{"init": "normal", "lr": 0.00174, "lr_mult_o": 4.0, "lr_mult_down": 1.5, "beta1": 0.95, "batch_tokens": 131072}
MLP neurons of a small language model. Each row is named by its layer, matrix (up: input weights) and neuron, and shows model dimensions 464-591. Each number is 128 + 24 x the weight over its row's rms, rounded and kept within 0 to 255. Numbers have three digits each.
After each neuron's rows, "fires on" lists the tokens most often at its 100 highest values on Wikipedia text that the model never trained on.

L4.up689:123160133146056108164052121095135175143106130131150181100108131153138143091136139096133156147102109165138122113128134147121095130101098138168160137127106169150132125175102122102178123138144152120123092131130151140142130145094122148113139130130135148136149128129142138131145115126093084104114117081101161137091113149159138124160120146093102195152151128112129104117094107109103134138110
fires on: " of", "th", "ade", "ste", "oy"

L4.up739:135161148121113191089111117131147112129145093107129173110170150077110139098152119118169085140123131134126116136139156132141114132169137136122125134142166140114139145090110146126148142124150145157111145110111110105170115108101109106128146161144162099154177168125118120108156120145085143115116105153121135105098173130171122130104104156090147075133152130121113145106080127144140093143149
fires on: "=", "rit", "ange"

L4.up1955:145162109145148124123189096138108155144124145137120119110147083148159103159131145169092148117152135141179154135123128167127155097146127108119131121141134148183143149116124124083142138102146139085102133134109128137136121115086147131143096116100134129137132141122131126155161113143151133103164146115059153184129068176123098086172133137174116134131109161111120080124141116154159127143131
fires on: " political", "s", " of", "ist", " Social", "al"

L4.up1336:174125106138139164135152143142118115166103149098150102158171124144126132128128161071139135174119124164123140107167145127144123103132118200146127138144089141116166137106096100114121148136134075083109086086113135156110147132104101129129081157127158130149144146166100157142105138134135122163105098131138158127148111097084124111121127125134131156150111132148132133103156140123097106115113
fires on: ".", " S", "z", " A"

L4.up1986:120114108173148181124099161115095121156115150079139118102120153144111154144099119150153108097101116111139115136097120160110105170133148128161100113138143115089110134151127151129146122132095166120119157147108131132108125130121151152137150114185111064118072138129155194114109136124121139133128165148107147163113177108091111162139114163141171168082125083142185146128129140095076130124115
fires on: " of", "pp", "t", "K", "m", "T"

L4.up1314:130135118097155094095131120150162113147085165140123143149117141145167103083118151145154148050146167124136157194126105118084127080121102116146073117138131124117165123184145157138127150108137162113110128166133149119105130126099180178148185137163120148133141153126153119153147133114169144106160057174152099125153160162144119094142120120164121114154122150156125141133113102156092142103125
fires on: ".", "pha", "ö", "c", "athi"

L4.up852:152174114083108132106097179158118115145116145122089113129145144112106135111113099155110145142118146145185129119118125137141110116134158108139144148084159105097102143151173157172136144073127191141107124136110129153120138157161132145184136142106138126112128108120138133170119156145099168108169089126142090141127186075125137092118111151121110123137162162137129123091118130144124144118126
fires on: "=", " =", "ala", " |"

L4.up431:099128152136100129067178116116119176111131132111145113110158133118076135143137155138103116119072098103122107142138132129133150152133139103134101131116122159175117118173126101109110119090123133113111141136136108118174119102142125152118131163122146079157128166130157112165119134198137149122147153109082150130147124114162120113155139060071135121134125168113133117131102105198104146105111
fires on: ",", "t", "et", "in", "im", "ip"